{
  "num_hidden_layers": 12,
  "hidden_size": 192,
  "num_attention_heads": 6,
  "num_key_value_heads": 6,
  "head_dim": 32,
  "intermediate_size": 768,
  "vocab_size": 799,
  "hidden_act": "squared_relu",
  "norm": "rmsnorm",
  "norm_place": "pre",
  "norm_eps": 1e-06,
  "positions": "rope",
  "rope_theta": 100000.0,
  "rope_fraction": 1.0,
  "qk_norm": true,
  "attn_scale": 0.381,
  "bias": "none",
  "tie_word_embeddings": false,
  "parallel_block": false,
  "extras": ["capped logits"],
  "init": "uniform",
  "init_std_qkv": 0.043,
  "init_std_o": 0.00877,
  "init_std_up": 0.043,
  "init_std_down": 0.00438,
  "init_out_by_depth": true,
  "optimizer": "cautious_adamw",
  "learning_rate": 0.0015,
  "lr_mult_qkv": 0.5,
  "beta1": 0.9,
  "beta2": 0.99,
  "lr_head": 0.00392,
  "warmup_steps": 578,
  "schedule": "wsd",
  "decay_fraction": 0.564,
  "decay_shape": "linear",
  "final_lr_fraction": 0.0,
  "batch_tokens": 16384,
  "max_seq_len": 1024,
  "doc_mask": true,
  "train_tokens": 137400000,
  "max_steps": 8387,
  "dataset": "wikipedia_en"
}
MLP neurons of a small language model. Each row is named by its layer, matrix (up: input weights; down: output weights) and neuron, and shows model dimensions 48-175. Each number is 128 + 24 x the weight over its row's rms, rounded and kept within 0 to 255. Numbers have three digits each.
Before each neuron's rows, "fires after" lists the tokens most often just before its 100 highest values on Wikipedia text that the model never trained on. A number after a token or word is its count.

fires after: " re" 48, "re" 7, "ur" 5
L6.up196:163171110165159136135137139149131121185144137109107135096127150094069112112123119134159132138147109101153123111108122154105147128147146144142095139100113158143148176150129106145088173088140132080100115165151108105093157142118146134125117092124124136130172139145109099108104183160155136123126132111131150106105103134142127119108101126103134140052102100126150097175075080126182141098180
L6.down196:124142146079124114140102127173154075131164172129158169120116122096128096112092135108164098140107098124170130115063113139102129136099091092117105172111143130124136109109140141044142124139171088128138125130082139093164133154121133138104121119134143094117076133150104096163123135126119196136136150142096134143118147100150138131113115120118143130083137126118125131143129164147171130119112

fires after: " R" 35, " J" 24, " L" 18, " M" 10, " r" 4
L4.up608:113112120130118122139099141147106152125069116118152098088152116104151130111114151144115110192185161105119126096163139125131145123097130142208150129122100112067084125134132121117123135129127151137113143169164091070139098078125157115139134114126119118118120168130128169142131126120138112121135121109091122120126090109172121139126169135113123145124117094175145149101102168121150116108107
L4.down608:129111154130109162166106123132128119114126138101123093101145073143074131164101154143156087132114139174106120147156118131127088133147106169120093127139145178141164132132126069139105090144171098176127151163076154143088171129128132140147096137132120109142123105143143130132133132103101153135130121140134126154168167123143112107128143133147130097164114097110122166118143114117124120136146

fires after: "b" 38, " B" 28, " b" 10, "eb" 6
L4.up176:143188112118116120135147119124160139126146084128108148119124106121095126101139130147175064128107118134124164136169143112102118138081157156176152142092132076094143160114128113102123142159116163139092174154147132132121128144133130091106124134082143091133149114100084135152133146128201114079115100149151109138145146144123149132123122115123122115111137114112129141131108162160137095113113
L4.down176:133099132149097157137139143119136144108102098140134145115117154152168093119147119154071083122096159097148122059135087159094123118169114117082118116131127136156124141144155120111098089107150154136134100123129174145135131106098104116109132113158116123127113095118160118170163136093146110178130131136096121104134125150125140123174156134173149130201135084110086115104123125120101174085160

fires after: " W" 48, " w" 29, "ee" 5, "w" 4, "ill" 4
L7.up16:107134150141189130135131128166125144143129149144137075157153160162076124155096123115124152104147145109120086124131147146121126144122119168139109145128138137079133131131164113132121148139146150122130141170168131134117138091099112091121110142096106084123174114140157152158127117106148131095099060092155116106149135104155122121152166136127091144123118130163169110115150110153121136134141
L7.down16:117177165131102123099120128159103141104057104144144153113157143107106121059141126164147080141149124133116129125180121150150130103103129087105152177094131152143147122122135083134154115126153098098119158147132094121140126121142128114119161143104120149103140148141097135118144135114142131100159123127130128098080117139121113130170104151148121135147111090146135117134151146189119144130168

fires after: " An" 18, " V" 17, " N" 9, "un" 5, "id" 4, "P" 4
L7.up515:133133092160140132167094085154127132137128122132138121117104122159130199128160133120162137149174148072099154134092121134134119136116146142169131113145150117156139112139144147129164144144134105141165104111160064123129131074129139110131086119084133128148143190131114122120105137135146123153148077146118134136169126099143118106161116099143121086155081128117140154147131153142124204147133
L7.down515:099128105088133119128125179163113123088120135109163152151145145133081158153167115044137092090109116126121153148090147065145150134096105130111100143125130141140120146115134101114109118112138096070110093097098142120150099102153139106101168166121100102143081125109144105075150119105119110101117143161114152088138140152097135120137069122156105101098134140142127097131109134088149146097140

fires after: " n" 31, " M" 22, "," 11, "M" 5
L4.up501:147144147178183123189100117129124145177118127105124105110139127130124161136072166118124107167187203100103115142124128131126119125088086125158127083094125100100113127111121122159147163108105115156159142115158133115114140132114133089143082182077144151124136180116130110102159141100135144132163103117143096136143114086153133100134133146123140101131091113137116133122147105116110167114137
L4.down501:121115136144119138091102144149155134122148117125158127081140129145108128136115122116135094153101149098158155121133124156122161063140125147124105149129121155127115101080128133122074106061103108166133115123132116125118173141101126111095120132112134125117130178106115147163096127115146115126125141116177118137132132135129151126128149165204101135126159135078150114120128090140151116106128

fires after: "p" 17, "ent" 13, "v" 10, "ob" 7, "y" 7, "qu" 6
L8.up707:147121097115128130172114096139129119114117108092102142121084134100136104138160131157136139126132144129159145178118166123128155127150103105159132121119116147122113118153095127131159143131123191094159141114143115156140112165168110129146106119114098106131167130147129171127157114155149134153128083120128115148121137123165070137150154132118125092142153125123080111191132174154191124161183
L8.down707:141153125140118131114157131125101134155081137176151094104117094133157120144165110120100184144164119132141132126112085135093116136130158161113122135126134130118104189145122145171106110162141090164107145142173132106109142104090138112100139151103118154109137160124151151080145081111156105147159128150131111143154126134126134116109093147148119116092147122125128137115127132124122106120150

fires after: " |\n" 87, "\n" 10
L7.up45:106148098117161163148083173151132109119103132111132102108166138095080113102134104095171143132126120145134111135160158152117172108133131137188134113122061095150062162147089143127136134105140200112156142151156111136111174127162111131156123124131109099148113143107143151081103119145129144126131105169138125095161158138156136123119148129110158099113116119120120086177133128093123125132135
L7.down45:126162093120117148094087098100120134098141145111128113111157148135102168133117103091125154163155097106107105167125131178127159125126109122111140160119093142134121161136121185141132108115111161127122142103131117153113126112139083134116126105131165136094138125088109158138149075162130135111148090109146133096110122106128151141101117118098116098115106078089133152104222123095085128134144

fires after: ".\n\n" 46, " |\n\n" 10, "\n" 8, "\n\n" 6, ".\n" 5, "s" 5
L6.up137:144156144145130170131102130138134154105125140120128136112156095107099128096127121101165156136158134108148149125164158126110145118101111154153100163088096123101108149139149130134153134181096169082148152114150130129087122093121116073056097156138093106114080160139121141118137124111146132116131098147126176104145160090128148121145127131123141108091107124101123116163148141113155112158143
L6.down137:146128149142135120134131107109128143105107097131122103125142127105054190129107099130132142135133129096086150158129155147134139103108127140093126145129106114100107107145127159132166117143138141117115179120175130153119128117134119116122122133124142159079163108093119150153102115156162116133155096141136144080087117150124163133115120152110111116139092122113113106115215117104128089125156

fires after: " w" 20, " W" 18, "w" 15, " l" 7, " re" 7, " f" 6
L8.up494:154124101152132149160144096205114114163151156158131115162180132138118110149124128132112168158164153147157130148144139120116131107106146157116155144119139136104130145138162084121103155111123145110111123163164128139080100127138106100100082154123084075121160134124134190132139113152134127154125132114171143108135165137123139124113148082081113096122149133133147106120142128119144143094120
L8.down494:130109161104086109130137110135089143141087140157140102136138111121118183107095136137165127106135111100080118129129138126103137137133114120110147166118160142163065100109107127117113096112143111176128106096151109174094080121122107122131113150118125154143153132130148132123131151118158155144113121104125108111150106136163111093136125144110130152127071146074140127097116145102093133116161

fires after: "en" 12, " A" 12, " United" 11, " F" 11, " P" 10, " U" 10
L8.up529:164138095135114141168110140163128091155097150127096123103138146085096164106127142121131146152158129072126147108119148140131115101165136151142112109132088149053119127154139125172160115104108108135152113125131123065177178140114132117132133134131092121168152170127102112139151165107131114144184095146099136145132140104155071150109102154107139079108107112095127157133126133163125129142137
L8.down529:131128105140094106130186107162152148163176147115137109107108109123120125108107137079133124156137113094150091103133129095143135126102105143124084149133105116120142154114154153154171123152117141129139153158176119115119141102106140148100154144149104065128108138118146121118112166128088117136109080158155132199123117092121094142154130135107153090095135133102113147146096109132128067159149

fires after: " J" 51, " j" 12, " Mar" 10, "J" 5
L4.up680:102152148101121113132138117175120154130133100117127118121136119097128092133133140098180105178168148076101163172151164070095132102111107175127174111060137117110092149085160111123154176147118132142099135176131110096144138142098059099126121155108121119117151132112099168150124169091145121143120095151101126148132129133126091156104150111131118122122123135110105115109117126141139120126140
L4.down680:138078115124148109109094133123111126127145133135122159124170166123121151132138127154097125155139122116185112103129115079134121129111127059136169137107109123148123123138134108088133171143166146106167137112138090174088132122156099151135127146150122135131073072138096153107147120098138139105138191112128126116112144121100157144111111160136091104167141109143109091111109148116135137139104

fires after: " r" 22, " c" 21, " s" 10, "p" 8, " p" 7, " R" 6
L6.up150:120152129140153151164104138128130110135101125138131119136153114163089158120144163151177157160178170081147108087104117153102158136120118124142086114150090097146110165108125150120142132131096143155101098140119143079144050096135138148133157131144146128135126140120091118154132143127134105123142132117096142123150102101181148108081151108138147118116102114159153085161109141130134151129098
L6.down150:150136146121161126121110099152165140105108125134142098111120125157161126110113149110147121118160122153172117136103190137151120121125116110075117089150140119114125109124143131141175103165121122162145125142136109150129145120126148106161101122175173122120181146129135105153104118074115099123127149129124127167094146121152086123168134115182135153142129109103096161117178120125140107113142

fires after: " C" 39, " R" 12, " c" 9, " M" 6, " B" 5, " V" 4
L6.up89:141130127145129120193124138154124117135115143080126071150141104109124163125138168114158120135179168062095122120148137133087175152119090148197135117163134066128108116152106130129170151133109113115160125144124100124160102082113139152154116155116158072144132126145144116134156147140138121160116091113124127141124098121168104051105157142158157124121136139129165125164101118126142134154142
L6.down89:084131116110089126139113128131163130169124131138083134115123143133132124115112116134131154158121071184103079134161145110160117132120115142136149090139155122098120070104132129121171154114110148123136109148083112183140120111133169110157113126144124130153095091146190136106096142140121123115127118136157099125112163096102129149110104093166157124162183133139177147108151131131120131114129

fires after: " k" 27, " s" 21, "p" 11, "k" 9, " sp" 8, " K" 4
L8.up453:162158079130104162111090086164110088138137125133104142137116124128123102067128173085144136147111123147129118135130119124106159132103133116140104076153125119138131142131124078147152156179124167128129132109103144139098139126142116114126097131144112099100147144089105160102112130126163126113136106146134138138136095166113130129161106118130092102135096159140158126121116120138100122147188
L8.down453:127125140143102152122118186147134140112102158118142145082184127103183177157116167129161153079131113136177171130125123120141143111140152126141121080120150162165170118135127124123105149120116136121136137122143085119100123103118122121123054145124153136166140104167119119168154126099117161112134109120136145120163145155071127156135106150160135105154162107120120146138108093131115119090133

fires after: " |" 23, "." 21, ".\n\n" 10, ":" 9, "," 6, "\n" 5
L7.up258:139164152137112228145124099125128142163104107111164135155179159130092132131147161127114133139121136132133136164150122130150102090108150135129085109131115149110112159134142102123142132135090139126113131167136110129102145127122097112112121159138098117127101159127170145161155168064093123116088131135119143105163126153143082120112171131114202102089097073126133114126140133099105112111161
L7.down258:143155113088131096100151114130127149175116138150128096112073101132104098108101165121129156169127147162125161137134157106181131121114155129111117138130151136138168121145106118134126144133148126132105135114107130153116159152128162144161122176122119144146121101133124099117096140158124102189060082168139124109138161130120122114117137136110117159117091127106104130166147116150093133140104

fires after: "n" 20, " A" 15, " O" 13, " on" 11, " I" 7, " F" 7
L8.up308:141145148138140135173099162160098154140118159133085104121102152176110131130123136126141133164124127084135118101134161105134142082161146150135133166136068151077107131111111136151131128116108129090105106124150113137086152131078091130126124102138059153171115168131126166131115160134139109122162147165136117141135153124122115153132133170133135123075078108074109142135141185100109154131147
L8.down308:126108161129118105131143092149137087121099098143117133139122139177145152141132156149135144132112139138117127105158164100137149136134102163108096086144179120121175147142105094138107136195123094090084123099144145142108069111153167114110137115153107111116108152121126114162096121131154142139098117123123094147092145087099104091147134144147119139109128161141109121168148088131122152160123

fires after: "d" 17, "ing" 16, "nd" 13, "t" 5
L6.up533:133120122104110151146091125166128140162126108127127138106114166071140124119100105085119160133149151117116122114157159128126129155166085146137150120104074105106117131080091145147145153148079142101089104124183103124146137125121127145114151118138062124134118124161134166098133137125127121134149132149104106172099135124148134140143150133146132104139067136133097162153102181143163134141125
L6.down533:140118155117130149107129099156150141164081148148119134109138110138135105133118128133102095103137133128168102143179164118131137118145164106124163126168135160120148151121114164125116121128125134137177124139145129104128153089105108095131070134142076118127143130137128119124054142099152103126122090145102117099155151114103105123140105141140112125149110152134129162127126137146097116136138

fires after: " N" 36, " n" 18, "r" 10, " L" 4, "er" 4, "m" 4
L7.up451:109131117172143109128090096160135158133151117107114122100150130139142165112194166133115132188160129110115190105144109123096103148153125131133163112095138129134097121128155138107116145161128131133115121104143089103112142139137096127155135117099131110130149186100128192111155176141130100132133131142145137169131078083153149141122119143155109122097136143133125136147080140120075115136124
L7.down451:108131128087118148140141121149174125083134131122124141096138139118081144151088152160137122129109135139132080109123144089124108097167122147135132112119132101135142173088131126155144147097123129116141149132125084156139123152100073114141151152102158191135147148109142086132121090150119172113116129141106154153172141144145147123156127106107106088119139111115160148134171140069185145136135

fires after: " L" 41, " l" 28, "l" 6, "L" 5, "al" 5, "ur" 4
L9.up635:150112109144121145149121140135146122126117134120141125098153100124146143125151155168117120177112131136120173106078141164092122059108188147117129135130129102117123128165160136110122111127144133107110153155162091103140155093104134124136159111151138125180118142157134140126132164071168124133114137115130150148143145102158096163120177134094141141125144082134130163138090155121162139125139
L9.down635:113106122128083117156144109119088099126113096122130115102114139126107072127135143107139110077114074143119173175120164121128113090136097141141140146135132106135109131101147116203156128121128202145162086147118098113105106121160086124112103112126117126104096126144095095122127111168118103133132120162121135134136106115132151144141179155151103146160067111134098124150165151130085156101157

fires after: " " 86, " (" 9
L7.up421:093130130099142174145121180164160125130104089146141179146115175132101092120126090146109119137140134136130160125097137086159162088099170153127132142152078140100125152112159143127135133141140150118127136120142120099126099106109142105115107128135154134134163113069093189125179106118141130165142111108128108093132145121177147121119130126187158136129117128140114114115107137128115125108145
L7.down421:132097137145112159139062120146142135174093111143112099137121158124142132161118131164115120163138109112096169131111157107110114111135150126169142113122124126151128136098110169110135151101114106177135121131091131146120154120133133118086160171142111117153139122133119115110120098132141137156144132110129159160125116061127104096116079160133109118147111165120129105115101132151138137097118

fires after: "." 65, " w" 9, ".\n\n" 4, "===\n" 4
L8.up428:141202116135128198206120141129110105129104123132164150155109116137083121116161110087105127105124128127157099157158100092115103087121188121127111103096047161104121136140121118106141132141093133134100122145131097117120114128121143123162128136103120126157164179137157118142134158106118128108145165128079136148145080158140112142140145106125143091094139112139158113099134156119120125102127
L8.down428:128096119148101075113115096158166133108137113136124155104144101138084117162119160136154117146096125129096062131087137147106112119087119169175108146158161115087088189111100092141142126125121138131155106095143150130108154117152118123116131156143170081106119110122146150147139115145123119113121119091130092144148181150127126116080132131099104116095084139138191124158144127095122131146118

fires after: "z" 11, "nd" 10, "ad" 9, " O" 8, "d" 7, "k" 7
L7.up723:139124107151104114165091097132156101115126176124120136117143084131130099100123139141129121169156111096092137122140169120153154169161106156128112162109062128074153153118140126107165164166128159099119122095119119166086176144124161109137124153085089066121128142142113144067138132123112140100125145158128151171085104107139143137098122144130129106108093147110178153131091141154142133133162
L7.down723:101159144083096085125136125168122123160146110127120130129125177110128114153104153114119141106124146142122112146124139116189099130108160146155152133128089135120068143127132144124171108148095152160118128135109176114155153095102127101135085136112106165150117173139152161138118161140145144093106104149153135114104109131113096168133120168129122139166139129135131139099118133096138130135149

fires after: " N" 41, " n" 12, "\n" 12, " M" 4, "," 4
L8.up437:138136126132195134127119092134149135135079105089146124111107087098150135118129160146115171176165146068070118148104199107089126124160115144146134094117118143157109094131126131134150139140081107156148132122149102119137137145135116112114112121104134141113105152157116130116141191124112135153124117134128084147112121119155160120160133141135141108101132120146169141151123155126123167123155
L8.down437:092122147103171163091110131076141176132151132105141112115078147118128147141152156154154125136126063135134095083114092140138169157166102143155112118153160094104150108123127129162120096120114132113117136090129130156103152123131147134086148137149157073115148105093136088083127136124129114148137121139149160149142134179111088124139137148124112126151097093101102088129122140129103152112128

fires after: " M" 16, "res" 14, " P" 9, "r" 8, " R" 6
L9.up692:129081155086152128145111099142134133141166165123125154113189095130134183132126155119162128149143113103139126080106122086110115137126115120141139083115142142155109111183137123165113158123119110154127107147149110110083129123122128105108111118155097096161128185128111135107173111127127127160151127126116114086130144102162148157145112137122117129127143083099116126127101125140118133141122
L9.down692:191117137126101127079124123137126151156137092133125162145069169158125101144127078146127106119121091118106161116145150119127107083084136160076151130117132097130119126133146102113098116116165116138147127142133119135082164213088085160130148114135167146107148144148130117131099089099109153118176113077143120143140127139142083150161094113144114183117075152118108135108130148113134148106158

fires after: " M" 31, "M" 10, " v" 9, " V" 8, " m" 8, " P" 8
L9.up654:122117137086189142195140165130139096145138121127130103118140149151138184096117132082176063150140159100126143110111151106093128126158119154153125099129101128140144156140119117139124120107139135149134122138170135142084115093145161118113116148121124065124141184092093134119162135133161116119126107142134145151160141121158155084146128144122122112135124088071116118155120118105101135112168
L9.down654:121152148158153087141202090129134125149139139132112129095106086112139149151138094141102142147115135122150098134106193143138141122132118155147126108109117128151112174135135131153105132109113126146145092105144115126152105120138076131130110125120120160087140182133145108124053128141072159084146125106127126114127120125145144103141121104106132143118108087179094154135089120127140141145126

fires after: "p" 32, "us" 20, "v" 6, "ep" 5, " sp" 5
L8.up96:105162101116137126103090125130103128115111157122118156134146115132116105132162166116127149142118130150134127132121133124102151132129123109124090099108089138152127107130128125173137129173159131095167167115140136141148095129105139111153099129145129071100135158109124178136120127101144144145095119097140129157148126158115107123166121128110126114107138188169101144152079160135167127205156
L8.down96:169132159186096158115116137123104116122096157141133126062120097141133127131173130128102112144144121149120136128144148158144111130132123166138132074159142127183115120138134169100159125145118059150131132130133070149120137158131098127152154091094140146102155114173127155140115129100122108168160132120164128159172129149142131132139150123139100136092118117121111119130169114153125193148168

fires after: "b" 31, "eb" 21, " O" 10, "O" 6
L4.up737:180145101123109156127126111150140160138144133135128147141143123142088133146136141093149091137144162128150145133142111096088115109093138158162132119105088113071141108111119103135128134169125171113100177149145148161107144148111135084077143142090119122140146111122101112152171144115212111138113104136120081150155131131137152150106109138123145111101103102132095107112137128145161135097119
L4.down737:122122145133173084150117130134149150158093121161145125161112141152151134079138124096072149141149103157095114115127096121106114139157139131087133171120142175181105163137130114141111132146160113123104108107126118122098168152152148107143130116175163147101133125169132136172128157078138128117113114132109156133168149135164129092125111119172117128111150121089074132136099123124080145122139

fires after: "," 28, " n" 21, "N" 8, " N" 8, "n" 6, " was" 5
L7.up277:100152154146146173146091124147114132166140127121130141132151108128071150111153166156111105146164124097162127073097116101123114116136129190156150123135120114138103116146152143116158146140075106149140124138140093112132116138154103056097132115129119135161098128121112159112143145164126206163169123117120152134144105164135120130131169130149117103077097116143126164112128176125133138130152
L7.down277:096154125145143120109171131171115117115150125131150131084113121071107139123158115081160099166125085135132136084135093176122134150120115144147117141127136130140102142157164182126118112090158120112153145091090105132152125170098109120157182128156109130122121119136103105143141136110106083132137161121106132155152117126128190142127101110136097106094148146160125106109139090143151130100129

fires after: "l" 26, " l" 22, "el" 11, " L" 10, "res" 8, " V" 7
L8.up543:130140148136120113138098122184086102161139156093169109079163134141134157147181167132147112154147141127110123141143130117088137111077139141142155113113118110120118132194179115132134145125109146141117106139157109093108115132069119108165103156113092081180150154106136125137146157078149139125129103114142112116124185166153138134129171162112160148112136126127129119119079136145110141118108
L8.down543:154090115136103140114150142090075180133062117142131170150105109107127119165134129099102138109130148102112095122088104129113143134131117131148135166119104134125119165146129120143129092145102122154126096108139103140151155140136092136148162129090137123110124130141131128169128157131156141144100165131152100131139130130151167140110171078176115148146106110149119101134097151147151171096121

fires after: ".\n\n" 31, "\n" 17, " \"" 8, "\n\n" 8, "==\n" 7, " (" 5
L4.up130:151127099135141203128119140128131112149095097122200137122162151110134108138133150119172133202131131097146118107164113108138159100145109143134106153105111132102089153150115103125140132118119148109170143135132097134131130144129136110140159164116132095131115146127151161131119128092161128073113161143121114099186119105125139115121102076095157138092095083085121100114144141133143100113167
L4.down130:110093164104101102130114118096096164106114112171115129176135084128171108135128130141100090158105135162141126167154143143194102174082162134103128129146146130113126095140138093127105136106149108156125113126080134156091125133161129205127147119129143151097144129126147109126121130132145116142091148128101104114147148152117119102163154140144115125152136115124079064170146143093117136135102

fires after: " |" 18, " N" 11, " n" 10, " to" 10, " ro" 6, " was" 5
L9.up55:167160117125169111103105133179149159174142129066094118087140138093101140110149157150133133127114149081129133136122162161143118134179132107158159107104139106121145111140131082132162141149122154081114116141147100117108086136127128130116126104118102054154132177125153117077145165144129113150158069129153147130125165117143107130110156122162144149106152118110128163156133103131122135126119
L9.down55:123144127123137147147135153145112090103168170098137105135146110104124144091092093106104090143113089090164127107125108118168156139139106137153159134130109112087123121128107163118116116163122128109133092106133182125136096143170164122154084142133160108101134136089106164090099140111162166120087152157124116121114080146151075158182123139165154085123181082155116105113171122141102139134112

fires after: " " 91, " (" 8
L6.up269:158112143111178172162124167117143139160126119150135135118131133133114103133120117143141098129163139117137159119116116124112142107125155122136118159144048117079113137121147129115145142120106146097157122152135157118111107129138138141130134158081110127163148137093124169137149113089111107141121113121101117134154150111155147104134140116138186141072102139104129113120095131143114131103148
L6.down269:103104178104113174138095133111142125149086112129146111120088141113139127158118098124117119153138104127077130161121171090115117117130123100146125111127127102142135088119108197108113165089122117182112133101085124116116148104146138123108173154127120148157154109147140123165113080180140122111101128104124172129125149084117124127125084144122109138114127142108097125076113130144119129102113

fires after: " n" 39, " N" 36, "n" 8
L7.up49:100154115179119124144101128201122168111118098096144103092124132147127107125147175173138172185166176114103132143105128101104113143150099150124140103116120123121152104132142120087141137147124103106148146079134095142132105145145131092109098092094122150157075154147145136125170164153163165153161104158128162124112133105151132150165101144132116137114114120105143180178135138138153113088144
L7.down49:083125128095186137090132129114124140102135156084123115079131091096125138105099141126172120097106097135134150095110130081163135190114142107114109148154170114133123120144137181120139089106125106115110133123105087141148154138134123125174128156131129132095140140124084126083139140093099105112106109134119148117113111197124143169155132099124117112128106132122092105143169121118122135112148

fires after: " L" 42, " l" 21, "L" 5, "l" 5, "ost" 4
L8.up319:094133122142126137122075145162142139124162100137179107124162109098141138135133127128158133126112136086075121111114163116129113104086106151170113136121136121102100100159158113089090164142119119104171140158175122100133135092125096154138122126129123131183128118105126096105123143069158124127121156116114126120167148131162090114115144142099150120132136179108133124141088142125128150103169
L8.down319:157156123122135156141145145106118091106111088127126111118098093126143068136124170137134119159113165153137130185137149116131095138157108124122147180147095111102134138086117138098130085141137140105124099135190117158135173134146146131109111154124108129171119113175115109183180151153148096149079115099116100133141142118163167160107126147151085115166103124176094126146146145138144137112121

fires after: " re" 29, " Con" 13, " s" 9, "b" 8, " con" 6, " d" 6
L4.up701:149117120145148169159132152140145128143144132170111174091159135093106095080125113104151091144106134135140135074153120172122186132133125140126089150136096091130142132130099087125118162133118162097117127118129153150090128094128113130148106101121103099174145175181120137172138152118118125145111153113126117082132121155101125125102113145111142122121063147128133101129087128114103114133161
L4.down701:154125157176129119156136136127152096167149114132137141161114152129115106121098148178163083159132139075128140153131134101122151152081112139182110150121105137132099165147121103111140152174134085126116108116118116128136123149132128136159111106159124115102104091142139094133111116147152107130191117119082087130110137114101114094137097128073126150084132140121112135122129138118149175162130

fires after: " " 58, " (" 29, "–" 8, "-" 4
L6.up767:114118149104209136124127132130144111130125118173144152141122130129115130134102119124118092142133141104128167127128138116071153166107152118139126157149093129051127127111194145141141129133126138131176111159120169104151108105145150117141128149103176101156142141125093124129167132107136123133125087118113118123141128097175139091133099148144135144085073178133120117112103128144115119110140
L6.down767:129098149114138170143095132167133139176109118160160099106096132107168140098156085123090110108134095133121161155121182100106100108125128130113144125131120123169150119116119163099119145084159069155105118128126139117143114108120155113118151157111138177160146088139145108143142066159101144087092109093159153113109165132087113107121080145085117127120133144104138112063125131143122115102131

fires after: " re" 16, " Ar" 15, " r" 10, "I" 9, " R" 8, " I" 7
L4.up121:123112081117129138138105159139098145173097137116113112130122156081132151148144167132131118119159163032136116087107119122124119134120164126139123124107136107082109158161161122122134151136162126145134115174156120083125109119122123111095141144123124154120133182102119135162123139130148097115116089102108129139135124089139124096137119161124126104113079138124102108108100173097112128099128
L4.down121:180152136124116112145116140139148095165102117113105129123110119181146120118093132139155129155152134126130155127125142110149138147157162191156108113109151088118104155103146074141154123139116140126121120096117106123111113141138099096122117179102157127120188126152131096151128142144146097108148090128140139101096156125135110142166121117158158093145155091135129139114162110138137149100108

fires after: " M" 22, " B" 18, " H" 8, " V" 5, " C" 5
L4.up398:112134128139138130195107169141128112153141134128132127116127105148154116126132147134132121176160181120146110105169116115105159128055104155147171077101129111134116149136086119162168131117139128151156116142163145068143098080111160097133106125131108087143148176147117142102136121133125133122130084121141120141127107116147142082135134144122158110139105104115101106108108121133142142115122
L4.down398:122108129115132126109121119156151141103128129145157082139156148133081110134182129126102107152121133180132104125123101106131119113151123119156127144120142114140143131075084143156111132123163154146147086127090106146148166155142170130149114136095134093146114120096096128127131077148143093116120150152143104097175106153103136140099124127154141135099157096126101143099094132152133101129094

fires after: "b" 35, " F" 10, " d" 8, " f" 7, "f" 7, " O" 6
L4.up119:170129076123125129124119133134126138131129138078111111126136147141121114153116179132166096099109161124149116086108150085137138102084114153131122097095119118115150113137133079124169147162102122134103150160120121151104080155103151123092142142063112119108121151083107153138162166126154119083134108126147106166145121111094151170122134125119141112116133081127166106123134186157155101115133
L4.down119:113090154122144096180145150127106091114099147151117143176101094135143119151120111142133187127095145108144120148100098079122136168104144137123179142138096116085102175147168180113140116136138128133105134109100168138112170129124133095164109134129158080118174129152102131133131098130116153139136140104127123112095110146082139109092088101133151161132159141078139126109130147124136143144127

fires after: " M" 51, " m" 38
L4.up332:167160110138171135129121142130144135149088121113129158136184097106128134113148159136127116177164158119132106141128148145109153102109097164124138120117147124113132129149094155157129158106100132142143151166147137074130119083108186123158092155094120077098127203148108155118133156100131153124147141102137140105107161127144163082158139179150130165142151104118167130117127099097149153103142
L4.down332:127096143133168099051155107157118154123110153140127121145105108087137117175134075097113083127093102145121113137127130125150166089144116125130110145120167134162122148085124161134116143122087105145122153111089115122136157100127138127097112165132137113110133104152168096139169130123106091157171188110137103162145109141130134127165166144187155135148100141154145133124122151146133149134110

fires after: " R" 41, " r" 24, " D" 10, " s" 6
L6.up245:102141142133105145174102113115120171130116122113106133124128130146100186137140153146145137146182145098176110092112143131118191121092138127124125139110116137130121153142126126109160120153116130133097130093148092064127099127105146119147117136129143100141100131138154165152128157129149108118122139111125147105145087128142127087106140129153139108135085145139113122156081158157125152141152
L6.down245:086137145140108121046125112155109095104190068108133141158151138138164131140123117154131137131131098146135114158154113083112127141147130168128134091145107121105105153081135142138166104090115116136120136161085142164129141132120131120134091143124112126144135118124106167082119133141120138097143148097133129142133119146101114112144133159127122154163141114147107138143120148151099106119076

fires after: " L" 18, " l" 18, " D" 14, " " 9, "," 5
L4.up709:124139126138101125129124159134087158131114155116127088150146128134140115121165180126130101105098133085111137127146152152147126123085114137144136126112140082109137140156175131103093103133156121095159124139173108063123115118070118115093127139112122155149146109081130132103127136114151104097112143139132137101177137077135133117161146124111166142086141129091167137125106146138124125086150
L4.down709:152160111116104143137134130135154082114143159160142128092138128126149118078084161123095125120116175133131159133143152125121147126126131132152140171155154108152131085137122115080091155135152103094159148141139139122138145141132130171134119151129111157146120113140128126104163108132102119107130139132092121107133108150124123123105113094102178127119101080099127108105097145145116148126100

fires after: " P" 17, " M" 15, " Sp" 7, "l" 6, " R" 6, " sp" 5
L9.up715:152131077121134124130095104126102120115128141148095168096133142165154155151161142089131121154160137129137121079112115119141135147109123137151103093099087139117130149139134085133141113092153160143101125123128103099087147100088103117136105072197089075124152140121110132113154130100143130105152156063117130122135117096106168106123139154123148142156122082156140137088118118175134179109148
L9.down715:142122121132119101121156144191140161161132092150096106163129109150163133138108074154119125110112114146134139163107131177113104137165114135151127137123138128091151121161135144138102110128174120128097111136128131150170159112147169119115130184140128114109151140200111110148116162099131159098145101171118117142077159172160103192104106118127159115097066174151152120115131110108083136120126

fires after: " J" 60, " D" 8, "D" 7, " n" 7, "J" 5, " d" 4
L4.up359:096116140098120132163088125188121162143102103122076120113172123097119098140149180131187108156165123080091161118160123096124159133130090174145140112123128084124119151141138139113133117140105111112118139148127120120109106105117132077130055126137099155133117155114081149133146142127111109120131130131109116122108126101154119120124153110119084105125126132107111146136108159138140114112137
L4.down359:151138112142121113192122125124140131149175106125096167126147111090132139117120117141106139115132156148165105105124080128145140148099147126154105135118134146130120106113114111122127104129111129157146121137124096136105120122107143108145122126164120147112081141150120184106102133149114150096109103087133126096088153147130093182126060143118106135162119145183142129140148145134128163130119